config.toml
norm_eps = 1e-06
rope_base = 500000.0
init_std_up = 0.0142
optimizer = "adamw"
lr = 0.000821
beta2 = 0.99
warmup_steps = 565
final_lr_fraction = 0.0
MLP neurons of a small language model. Each row is named by its layer, matrix (gate and up: input weights) and neuron, and shows model dimensions 368-463. Each number is 128 + 24 x the weight over its row's rms, rounded and kept within 0 to 255. Numbers have three digits each. A neuron's up and down rows have the sign that makes its largest values positive.
A block is one neuron, or neurons of one layer that tend to fire together. After each block is what it responds to, as a language model described it from the Wikipedia text at the highest values.

L5.gate343:173148113125101108129139112153137152147115096119117108115136138120160116084160122087141142128111121123152180124031119139138102086156081157101107117121099136146136153123100075100126134119122118161179156166123158128139145128157129125147157113145138125102135137152115146161118121153082139131
L5.up343:100133136106160117126118157135156173126165131134121107101139103127148108135099116129133128118094159115152117151175122161119132102153154140114149141123117107103116129157108118093140085105159139120119107113086117143172135169124132094157162116134098126108094156131117110159106133157129169141
L5.gate438:151167144091133092135120107145113120100120091132158101106150088098160153101157135074142112104099136156160152152108143122128142122082096152093121162137126153103137136159119139082143138131098148117135137141157096107140136131098133133117152125100139154097146115126120148136159145121111162120
L5.up438:135086105117125134152124124134110161162116179139158133112110124096145102113082095129133141114075116147073142106116138111134139126117105150112123102124157133089089127118147102053141104129145143131168131135125105130116194088131157164180129103107134100126126109073106075155120162152141140108
L5.gate613:142179108107113078126156130123140088143136118114137149143123135109158110129115156108166134111127142104106139124118098095140135102146123094089156060100133108116114150104142141088131126158144128146117127168129117096122093158089186086131162107136145146116160143103080097114140146106121105092
L5.up613:118143127172137152128170096116111146133139131147081089133087067091139125105166137055171121136140117132128150155130120171142147132116146149114106147106154136135106115107128083155118115122128072119110133159157141166124099107158139120112180143158136158157112147130125132137126115163134150118
L5.gate1463:126149132111128098113141095120120118111134151130115118089137091113164147088166154108084164143141130147087130143098153131102095165146077151098104127085139122141138145110090127108122043096134125156167086102145132119131099176137095118128118162111109112115116149152131128103170103127095176136
L5.up1463:094162180113118185127162103113118081104127149125143112121090173123122095128140152138155128113155171151100079149137125164152209107125130128137131098140122170169115120131127128118089156124163157133148116142109105108114114116100152129154127099112120084107165089126124125114123136135140133150
L5.gate1912:130141157161084095156095101123110117121133109163129089125068085134135141128110170102131142166129104165150123121160156134131147112096106122124135091112139105135115131099113109129171098139142115135122093130137142098088112138143126134118124111160105085157110125169178131094099126100130186138
L5.up1912:120153125140126120114114130090153106124167146150106119116140124147130121124090137148148134150126103159139080177149113107167128130123046134121089113158110097133123139127151093102139123153139088127105150130119106125118094093149143129137100065106159089178123126114168140110103107191093121109
L5.gate2213:121142089125137135125123115154145095116118168127092133133154161106126138142145113116093113147099155150123037115124134112140079079142071135116118120108130130114125158162138129102130108151103124154113135148141105117129115128076140114165114153132133156074138169154101104135127144115162128105
L5.up2213:103099140164094149129103103148131089126146169127127127144153141135159146119171159119125143130154151126121113133106098144098159140146137138111147114123122102100113154118140107107123119124120128151118187068130126088082101135097146149128147117199160162178156167138109090137158093135112141126
L5.gate2520:151155183124107145179125091139099124125120133129133144083106109116136140124127134097139141151117131111132149105119133094113117124101094149129091138077124131116131153143154160103102088145109151114156135163125151105132112093116154135100122130154124137096127111123143131105164144100110125111
L5.up2520:141090117146169108149065163129117103124139132101096107144124099122081101154123140126174149130125138120102109137104171124116163126135119145127145099162126157124118111087139089142122143117092192130110147149170125097121125166109142085099060130099139174148175098154140141125139151113099082124
L5.gate2936:137126123159172117192095123114113092134105143088083171109082141133124120154158153074168168187152105105132097147124157136155098089163083107155145116112131147145119148143132146141129096132094107162134131154124104148138152080157159053160125125150118119121166096161148121144119134128106112093
L5.up2936:139134152130096148151140105110132098121116113110114165112119086146156100122095116111118134130121126094119130126149112124099160116111112123084115126108138132116131109138136131125112117129145167124136111152120107112142101113108119122117126140157089124128143120116126107125138183127113109143
Description: Final token of a role, occupation or title noun naming a person, often just before the name, such as commentator, keyboardist, Governor, producer.

L2.gate548:124148137137149115124107118102143126145103134103102134087145074130110155129139090116123163140124140157135104156139122108137147119130129093122155114109121170120138123112118096102092125141140153171148131121084119153114118139142130102153169124147129093117136167140081147114136096143170129141
L2.up548:140085183144145155092121114133105129117158126140121195131180172132137120115122120122141140146132076152161082160146144128126153118129100115185120122132124097118113130142114130153157128163087134120103162168194136129114174178064112143088086095119114121113172135117121115111121104146125108121
L2.gate782:071114125150124164156142110135122131146100129103111105146165107129108112158128126116066144120127142142117155093137154098150111134100101089113101133130124155137093057138157104117107143107119125099134114134132164110149113137125089069099109104158120123140151149088110095106140108176124139135
L2.up782:136142109123139162141105124157118086126147128161147132145132147173138149108150159090136160107105132129084116155154128105126153157158087101119138156116134111136147116127116122120141091167131128113122111113103109149121110151122125136078090128130113102085126167127130147118162109143086090115
L2.gate794:133124121108116140145136127150129108091104139140127103129153133147126118125150112120141107109164174158106140135159135156143147140142096141156092112083107133130179099156136123137147149127113193124131133097129166165106099098116162144121115144097115157066164139144099122162152153129127085105
L2.up794:147103118117139124111102136164120104152097139150096130136085119142135120130090140099096141136149110096115116130102145131155135067130099110136162114141117108118136105189105160103123149121135127115083207086128126150128114164114126125144108147136162129126160127141085062131123149159141138126
L2.gate2185:123124155121153096074112123138088118163116094158124207085158072092115156124116100098129140150119110132129109147141149110122168109147090092125179113091145142142109108147101133156144109156153145132128138138142142084134124124127133106115149098133077121119200146121113182132129103120160183124
L2.up2185:165082143164087124120131109126108134139117142149158132098121073120145080138114109114127104148154134140195157104117116088130142114167117125138156123103114147137137074156125122160130098122116125130081172143105139115135160111145140135146090096132108134116144145119104114148115092133138151144
Description: Word pieces of founding and creating verbs (found, co-found, creat, directed by) in biographies, plus second pieces of names after a capital, as in C-ody and C-odel.

L2.gate675:117144113085102094133121131125113133129171124109166153112147115133132115129150095100122126136133135129145138150130112136157159110135164148102126113103132113125116128121108114134123092137139157136153143126114116140111116156153152106083137129134117124130143095105113154109146128111118114139
L2.up675:133085129133150123197127143105110148084128134138137173104142143099143127139119088110171115141118122171120153182157128132126128169158138167105148114117138148111114143176178142156125124119140198089105102129146144107133156075142172094154111133160114095132157109122126166110149107128105131142
L2.gate820:135112137087151117103094117131153117107122086160132104073120098130148116128149069056168132122114091153126089123133102127151103116132132113161131141119166122150152095155139104151138152156137169145120091146121105136120182116144145133129101135117142120116058091126148112073122105086085101104
L2.up820:166119117097086127120145097140100145099112101140079169097135136111104131143118118135086179195134159141162149183143131129105149122104108085133154157148124155114096093131134177123131106148166132116129143125108122143140147101134135129129130109118095131112117141103127190131136139108176138155
L2.gate1250:133166112142108098076111093139112085121111098145096152109127089108127134116153110145099115131156140181126137135124141114152107117125144132125115147131116146134128133126115089171149064132145137146145137163098149140139138106133106078157122143134154138092092101134107160109122125124095161153
L2.up1250:095121135121143103173139147123105149112107105152173108134122130140114129101115122128084108153191126141130132151132121125127129075142147061117138125114104121126184131105127160158124123128099143111134127115132154130133139165119126145162112086104129140107137174135102165130119154133127150120
L2.gate2091:112128109142136113125143111142098110141135108120143115155179149138162120143113092101101197154104147121119121105157124141124103099150148142100156113139139135129117131130131102157167120099102146103140116125127102122130148157120107057134138101112130123166150095151130129145105115104153175111
L2.up2091:111139058165149115126131101150125134109117107148129117107151140105109103151136141108155136124124166161136114131110141119134110145161150124124095120127091137125096167176136128167102111117112166093089111141106120128113143112129122120124086078107095114132162090141134183102124121134132124145
Description: Nouns naming an event or process (or their final word piece), right after the, its, or a possessive, often following before/after: construction, death, crash, release.

L3.gate699:131111129104083122111132085148136102133121104134150110140094148116108129166151150154169156128154139111099130144114097150119094147118150120139123122166123105114129089151071120150116112106131151152118130093117151127169109153187096100126169157061143105140118081112104146139115129115127114101
L3.up699:087127151127115086148109180113110096125154128165138156138142128137112179191115154167160148134124116080098151145087179139098100152139130142133131146134125121116134138087166146168149113156108125089121120145161151127139139136113137113153152153117077109117182135139129144090120085122157176123
L3.gate2981:105105115148147139171130139108094161125076122141109113117130148119103145146161118089148103148149181139103102155122109133197096115141095101172135127099132133094155132125102117162141151097129148115177108118092124145122095111128124094141167152123139141114161103141105108124135147114134119119
L3.up2981:103125117137129104127138099100146126131127162138164117134138102118110144141117151159119118096132179062139156126141169096122083146195143124146052135151133121142150113185144148152127122102137131098123165208101130126127161096160059110105103140162065128142119080143129112097152136122110150120
Description: Final pieces of abstract process or activity nouns (often suffixes like -ation, -ment), in both running text and section headings, e.g. excavation, construction, recruitment, Operations.

L3.gate1101:138104162105157101149115122113134144114091159109155143083143125118152130132107134153124121098126143112128120115145132121123115137134130139127151088118124134134147108091118136123130159134115143145145164176152131083134138146092109120175123148123157125092146092159129118130137137099117146095
L3.up1101:148153140102104183140139129121095102139129108112152142144114115121160108122131140092101126142128068094181170099122132118110199133130113113132099150128138106059152149141156125077137157114091084163052164122136133096148104079148135103096129108107148148117084143114121128132104148073117113082
L3.gate1538:143157098143083115124133068140080143114040130141158138112125049128119117128120142139107085083138143088158133132145108137091178108140069170129129175093132120139157135120149136108094150123122117153116151199110158138198092182109116155087143156158124146132152148093099141086148137117150146117
L3.up1538:092127132111162080142145096148114150148143094145115125113121121113168145104109092103152163122126138132153122090163166154147120127122134119109139100104126114135143136122142142113144124141105150116159153175085125110103136154170148101132166126107150143138150116099089153144114123108136133136
Description: Nouns naming a post or position held by a person in biographies, often the final word-piece, such as coach, rector, commandant, president of the, board.

L2.gate121:150105171131136151174091172113082142140102150110120109134106143112172108160122156081128113155115150103136145106102137151126135106103105122138171135088120139075126135103111159124156084162102153140110152173141133111144149133109114114156124142101124203108154123161119115148120123119127106143
L2.up121:119131137147138127148191136128117157162104173123092148118101136149123109103148102076184112169130132072102117164126111103120138143117096148129126139098130149090146111134131159135136113168147148104151143117089144109126155131137122137132137135130130172109101149145077170120135148117152093160
L2.gate1505:123138159126116135149176169141106132136117122127102162148082109116144055117189110100131162169138112119113157152138146115120145118152080158133156114129112150125175121116103123148147110158141153139170114134142160129138140103152185110160155105105143159133140141123161179121134138144099097118
L2.up1505:111124085090106118136096129119129122162140077106142128101083164146134117121130145134149130184128113118108147127138134133095129161119124190115134126063094145111126111070142131123144070140113132169143141149086132131103071098152131099106177147160127129121093058163100104154168115128123155150
L2.gate2724:105134139125125134130140099134106146163118147088127136102112132110121158153121087098139090120104176120146119119143153151162079131102108156087090146109139153111104135127135144098173070156126123146120140192106147102125152146127108127128159099081176185138114111163099140127103155074141136101
L2.up2724:137109148090132131158109176111132131116129136107104089111084179125154147170142161070159119123120133082168109086128132117137114113154110164091125135127128164095148161097155124101161137158119094163143159118100131117117148157128085134139096151084105176108146137178123124136106155149126117117
L2.gate3005:107112160135107139130121131140119114147105135140135180138127161116104126123149124126135151176145104128127138123137120152143139117173105085186135122100111119115179112153123141145142062200109141125181085175158106151125126125108123128116148169147155105104148108127143118123133086059119138122
L2.up3005:134128128174098126174151182137142130173171153097148107120093151144125090138147126134054149149174088127134127093123117098131118124167116130144133101115129095136149122150176123088122114162149160105149118162114121101104129093147158115128104117128087121103106132102110120199106165128099127126
Description: Person-role nouns and agent suffixes such as singer, manager, President, trainer or -er/-or, usually directly before a person's name.

L3.gate1548:132116144110071172071095138152116149122099133109102118118118104153125150130122129145119139113142147126132127103135137135167165071151105134141137134136113128171157148079114157127147111106166140058144107104137128107139136142127114146094096167090117120067194161092142130104166112100118132074
L3.up1548:162149160181115125106123144124097141115125145153152146101143108150168179134133141147124121122145139142162149128126115126136134149126135126181140145129135084129163100118118163136100120098142116154138100123151178141134117191120146165127152153093154110162116152101108145065190132118100165140
L3.gate1682:115088173158108125130121118115106138148110148125131083129162108100112129118135088131157160120143136143164120081126145119135132137133119120104152122118107123168121143114101156153128153138148141099146157125125090143115091140140145165144076131111096141105192117149140152141148071121095145166
L3.up1682:088112121115148146146174151138141126145144140122131144114159163172139091107115153123111147146171131152154109085129159110135123170141148114131085151109134152104121158144145099140131155104122117109189161175076182147148143146150107137149142105123115118166155111135125112125129121140113133133
Description: Determiners and pronouns (the, his, her, their, him) opening a direct object right after a transitive verb, e.g. dropped his, released the, filed their.

L2.gate197:127110097140130150129121133147157158140111102177130139115124112086103131087126120085128147056107135121094100147139128123135112141134096140143142169106143136121105098136097137115103183137163101143136140131122091151122147145150100172132152098151087145152087102116104096078140078110093154110
L2.up197:135121121149074160180101150155151122145143127147156137176136163143122129130150132139098093134102110126124122110095124126151164175135116121150150139143115100123167139115145155098130098125125095124134114131152141107155129154143137136105080148166122124155129132103116146145153129137074139123
L2.gate609:095104066113122147184117172145135139150097109141108151159126142102120139111146180116170167110136119104121095157132145132165148129144098130123112162121100144135134156118106135132118127154153132110138167122124096128153096157125125165106152150118137148111172152138137134109149099124130143105
L2.up609:084119122106115131159094174153136114144108083119092146160120179118118185078121119129165158102157076117160103123167135187125171108170108114116130156147095129089139125116116087103095156115143132128170149087140150143095128107176125129082126133126132076142173117139110194095140105121128188100
L2.gate1182:103116158098155148118088112114090120150143118126110134102137151064128139126128171166154127092158110106113128141136121114152145082135162125112123111136151121154173152167128136114150112107136169148113132117091130166158130113112127128132110098161094114146120098132125076123106134164100107128
L2.up1182:101099077170108092139121126101099150108115124131140177125122135097090142105135110099141126152130120096122173146116120141140115117129138109167110117109118138094106145088134119104128130139103125139172123139134118112087138087123142142096104119131127137117124152153133129136139143108129133125
L2.gate2866:119100113135134109151082151165127141201151126124145130123152153133123139126118137121160109095128078097124132136107110124158104070138135111160143125143131120121144111161135123124120149138165109138154143159126090115071144124150121149143127110121138132131126155122100163114126091111111172114
L2.up2866:104073104130158113122105176128138169138123142158141105154120198093117136095119158094158152116157084130103118121137149140167170124120093090154144138129112112117156114180145155153145136185129153104118134159125123100100116150114141202114131105167168149113120148101143159134152107110110105162
Description: Numbers giving a count or amount, often after more than, over, approximately, such as over 400,000 members, 43 games, about 50%; also quantifiers like other, many, various.

L5.gate108:112131113095070111137133114109120139165086116149136142149134148118118150124140086120101115114099100143115160146076126121125155105121126137094134153060080142155154132129150152092144102165152137130073109113128138112135095143118100114143131112137114146168173137120133163145149157152140123143
L5.up108:098100111126144093110112113121110133150141139216115129095158133122092076123114073153159168079143117152119168163143142116106149089127132151130112131105123117139114132134131161105140145141127154173108127125152086150130128187108136155127150130060085144161144157093122161155123116118140151134
L5.gate211:121135128129123123146145072113153136141138121128165146108159132090127101121102088136150143123110126136116157133134126104148165112079141129109124155133133113143152119159126121153088165131135141161161136126061146114146118173108133131108157121105122165136127108165117114132131115141135101113
L5.up211:157156125105098127156140151138132139100154144160139137104137119105170095091125102105146116074105134097125145121163155114095115134118091108122152083130145113128138140133106128133154118096143150141110114161131157123099103162116137133112126116175054126134161136090109137132094128151090107118
L5.gate791:138126101125128155168117151123111131104095159151125153126129184131190118095138110102154112144079146156131118161123108149131134120066129150102159121116166120134152079156133143117131087113138118122139108109164096151152136120070159137156114092063095138108124086131135152171133142155070137128
L5.up791:103152160140134155096151157127147167167158117135125108109175079112158141117157101168165135144101156120106119149139112108143130134129120116142117133116133114126111119109123093125153109109142123142121141092116105119141120131145136152113107157160096095127131177140164147104152143067073110156
L5.gate929:159120137154138122123118170111117117105141159119119172113129113102101104100147142123134151161090150142167130104069099126156125128135101111140118149143108105103144124106100102149108101121135172126213126131116180151143079127115147149116140173100077188112130173123133142102122109104130151138
L5.up929:120101173113094160136103137100159148136135136109131159146159145111085154134117116140153130117137127134123101095127087144120134105153140147137121159100112132085095112128126085121151093105146164110151120148153126150124127131119128153148159140130081135121148133076151127100118167115115124175
L5.gate968:147168132162113137096105105168129142124120130179128116101129130133158102150145107132093154121144124111153089123119127085121135124082074127107101151128143108119092118105112119155113117124099139126170104147126139139152106165152105148127119142121107142129142133116148134084134117168107132124
L5.up968:156127152086100123097125098123163102136105122146095109135103136110126084120117156171097149084139144087149159116116158154119137148148082129144126118100114144101127122107124085099144104120138151185109132123116148142127083150165108151133110144125101114130103115150153153172139118148098140132
L5.gate2362:114076116113132162152114132116137115157149159134115059102140133110114116149174121124169131185121132121092106128113121157151090160131100114152122126070156142100152110126111109165076096128099159141137155117147110142110119180141135104128121162114085101170102114135171153129105118161113106154
L5.up2362:097101153106146119086129105109150105131125125103055092119113106141097125117129136155132133114125126120126158100145148167138146123102140185133164110093151112125138120121113136108107137151123116150161125103123125095125127145107119178129143129139139098155140091122103162125117123134114100129
L5.gate2648:121116148104105158087130100150093146137086143118105122111172116125107130153148102109101130103178120130144145113124134104100148150149093089087130139091171122113105126152124110116087127151163103110116172101147086158129107120137144138156121094118101127118131141131149097099122137132165134130
L5.up2648:133119108193171146122106124105094121128149182130127133189166134115125134125138139129099127097126143128136139124097147108111085098148121119169144173160096128132113124177194113139122073136105127130106102135146110128133106143143155136147124089150131113102152119160111157144149094152144132139
L5.gate2707:119137115118105121133109118126110130160134134109101160070146101066160105162121098097120161113098142114135121123129134125116134138174120152161138170116094080135096119071120138121113167140113144103154081142116135114133104159150092142133124148126124157145181123114134124143167158098112161130
L5.up2707:134083134098109160115134129147093097124114133173102167107094079121172115132120097158139172130066108139138146142102122144115117134141109151126145132143121136107148129154151094159088132149124129157115174136123153066100123170093136115141126126135106137112155096121084181112145124096132168117
Description: Determiners or possessives right after verbs of founding, running, or selling an enterprise in biographies, e.g. opened a, moved his, sold a.

L5.gate80:098143124114134133105126111154115189169103126120134135128176109081138109105077131094107157111149114151146111143113147147134096089187115139170135140105131090114103134126158094091103141148137103133158182086140139149192097165126102145127129137137137098097128162131110149138126114105125135146
L5.up80:122111126082110092098134087114085147124130142125115140177124065101131165097115133116127092141128121137136108132165140152089108082117092070151203130118139124132121128124137105170110131135103151145168169127133130102093170141141131099091103145117132144153180124143138139099124175150137163101
L5.gate378:120095137139167105139114141153111137163080128127165127105150186144133125156150133168062183130160159152135115156116178093189168103123111100119120188075110108097146171130097157118141132140061140161193162133165116126122085133125102182132122164145114169128156119162159129108118126122143132126
L5.up378:088132172131137119139137109107143101163119126158152155121147123116130154133118166149123111127113116130121132158156139180133162106112130130105084143129108129071100173093148114124126122122092113165108146115155110138150100157120187119165137173138174116158193155127116107122121125116181166137
L5.gate482:112166137134144101144157162112134111160145159133148145143187107121124167129128136130132112127137136131123126134183143098109118099118156150119149139126147103156115134090166172128157164142126130133170095122155134124106144165145100132138163174139158119124122150113138112126126120099118118166
L5.up482:180126108094120159124116137128149159106109143141113109145108167112149144101150157146102160091168088123112121108120143148128148115131134087152140122155072119104178148121124083063103098166141133110083114090114124141120163161114122135122160134151133144106132157113096132130138119141126146124
L5.gate879:114107171127111101110123091104094124138133102108137170151156139113123150154111131101142129161148111128138107084135185117134117086142111092161140133125125138138174139122122130105144115136129111130107169176110107122147108124130088122143108160139151160133166132134124146095149151104149167139
L5.up879:103130111141113102139089110149112128127124147136133154136105128113138166112131160108106137144139118153099118110091128096102085109130119127105149155095178148109139124100139138114140112142100099107115117177145094100104138149115073121105118170101117129128143164114109101147125150128095152131
L5.gate1343:143134126131116122175109084134134129130075132124150139102120161118129117125141138126148123128138136074157135155124149089113097110100106164147135154167127121141143112143111157080081143169126152122132140122133101181143134124115118143162128148131135133106140113175152127144132122147114145127
L5.up1343:150092135136093092135133129118136093140133154156198117109117154145150122114102141128113128128101139135119115119164110109137136076151164145137090094139128111132170116158146159129130138136139081157141136131107123123121087147119198129190171127098180107108167180125119186061140135113108132094
L5.gate2862:105136071119137144101114158159081118084108125168139132094097161098105133098125101114144132140086137119142153116113147099117101110131126138157112159133114137120143137087093188134103135149144203123104106122101144150120086172144123157066122197120097114112149108140129117107156108094124118139
L5.up2862:131160097133117134159147171145149142135154116089154179113111114107120178127121149141083136101118112134175123148117128110116146148097095099095164153109143115087096152068168147104156138133126096127099104091129133119111118124121105145077162095120079130113153194131100168146189103123143103185
L5.gate2940:174145120144106161145086133121145081139162151164143193144159138090134146136158135122099090128149127144136122168112127124151120135144125117134122148139095156129152131141133164153116114127096129153132138117149116113135111148135141067127109118154126129161117118173177117083141151140117154118
L5.up2940:104114155122134150105136114187097145149154102174154119137106136132096178141176118145117113170128161138115135139112121129124138156130127107146157132149099138145150111121131152134135142097090136077145107131146118119141132066144122119105099144158159101126116102129149154149177123144150152144
L5.gate3001:104118172091122108135127105135133099125146118098109150153121133099104139129083119138090107076112122138152114162161141150111125089166111095133149109116163111119130118142120098125119121124090154096144160119097115165091124138125128071120151177193149146128165140124124129132099137106112138111
L5.up3001:141140108083088164132112135118111155118115113100142126105146076121114141051125162141139140087197141159146139120134126107151135116147122129088163156132106130119159158107140102127127180087148141130147141125145133151140116108148105114097130122113125138166135132086076125091141126113146133137
Description: Number tokens giving counts or statistics, mostly sports totals and table figures, often after a comma, e.g. 876 yards, eight goals, 30,599.

L5.gate143:161114110081117173141082102116142123131147163144128173101131116150116137088137114114131138095129117124086154163121158078103144157161146099119135161114075204115133151113111116127113113135125111128149141102134105173137120167147129134132169126163119078139097146093088145121148111134129136114
L5.up143:122123104116111124132127148122095156112109132143108119100143109099134139153125127095128130164140131064122063142110167113152161120161100140132143109113138137128114115150140099110143160121111108103104119147163121112110161106127123099081083108128125134164107131128154132109088111146190108172
L5.gate271:099174133110104164141129117124115130142133121165154138079140140138097157139180056107123130157147161165101089137145120105089109122118164133140076139157100092138180167116131140129170084149131105141147150164138091159134159119107137142118129128112190156122110139121112135150152117123144149123
L5.up271:136104150133171149114093111114109159151131132107118154136108097158159136128125107121109092160120163139118126128145174135124120123124172120105137108114124103178116137122129110151151088098134120167136141148181139160097122139151112080131166103130109104154119087113106118154110089164117162098
L5.gate906:151119185086125162123093102129080112134152100163111163130138154149076147122129098136111136127165125126099130114144176142191146096081104065137128135135121071122188086130121149155101154147100095139134124109139151123157137133130144055099144166150129122147104138139089108136138136089166114130
L5.up906:124114119128146121133143125130198138149153144146130128117116130138129149146134085158115096119140084135116109157157106134155180119115141147137146140136160123124143091162074133162140128131135142107107147145105152118151123157139164107119147095158096139123085125081161100142138137092139102131
L5.gate1022:135144121173120126099147135144140137092119134151144163111119137084115128147143127089126138130113116110118122136119150149122136094139100131170109125125130149115121123118076136150160130147119118171126127142139106149099082108117155110151145144164184156148117111113124146115160151146124189100
L5.up1022:085131134093150160109138175131118133108140143116108132150135140119073119138139129128149102128114124129099164148155139107113117136129133089151123144133135104137109119164151082137137125143123162141104126175113149140171158136150137104128156147115111146147104159128124135121105054122178133138
L5.gate1737:159168134116140099138117153153161143161111113116104099117137128121135082137150090074146094213130166138135176124117127115153149139168153130147145135095125135152136121154082127107154105133146142137117149136099130185180160123156132129160134125164140100100155134091113151084113118093166162134
L5.up1737:100129142132117144072126108109128100147138128105110165149119167128114127149148083130098126145098123144103097174105152149120150106129167096156115107113104141156109131100147093116165127155118142114137137167131154125161122129095143102114117146141155144127136090108110102102121130101153167118
L5.gate2113:103122140098200132146093153157084093129099131191112156122114141128145097195123115115112157136128164156147100160112114087111164090145090160148101098171131156093159098104099120126100117146156100164137125130170150148099121132133097121131150181191109147132134079135094176133134104131142119114
L5.up2113:188150117161125138116125058130156100099125136178104138148094108131085120137106131074147094174088109131111125158142141109117145115138110137166143137128117103082135102136093129141100130141109131134152123141158109178137135133113082136134089124118144114154127118153123117126148076120163125134
L5.gate2983:156162145170149125133063092143124132131122122119121132151155111109135083115154141138094113111182140149143123131125107159161140120113114141122139133137152082121136143126098129136137100169162131159135165106160131121139133137105165115129143155139080098111088174129111164111137084113122120126
L5.up2983:123159121161132138121131179138094115100125122079132107165128129147135107137169125137138141114214123125115144136132128110139128162122138157076105118139164120155181114122133133154157132143087147160125153108132110129111103101072169160101122147135108158112125151115156127158121056138150105151
L5.gate3002:126141110131151122117117111157098104132118164103115147157136119130072119138095116140178126185171170103093159112120148121147164093163145145156111147086157150124166165123139155125152105116118133158148164134150100128125133099164121146128133160126123116111093154112146123117141087116111151114
L5.up3002:064122127154181129167120129138148165128170100131127137133154109097122117165122137153115137121108110084110123125134152112151116129132108151125121119136113099092121145127135153181163165133164109145142111094152106148118169125160107122130119135148141122109133136120122136141135071152124156101
Description: Nouns, or final word pieces of nouns, that open a clause as its subject and precede the verb, mostly abstract or project nouns such as construction commenced, the project gained, the method combines.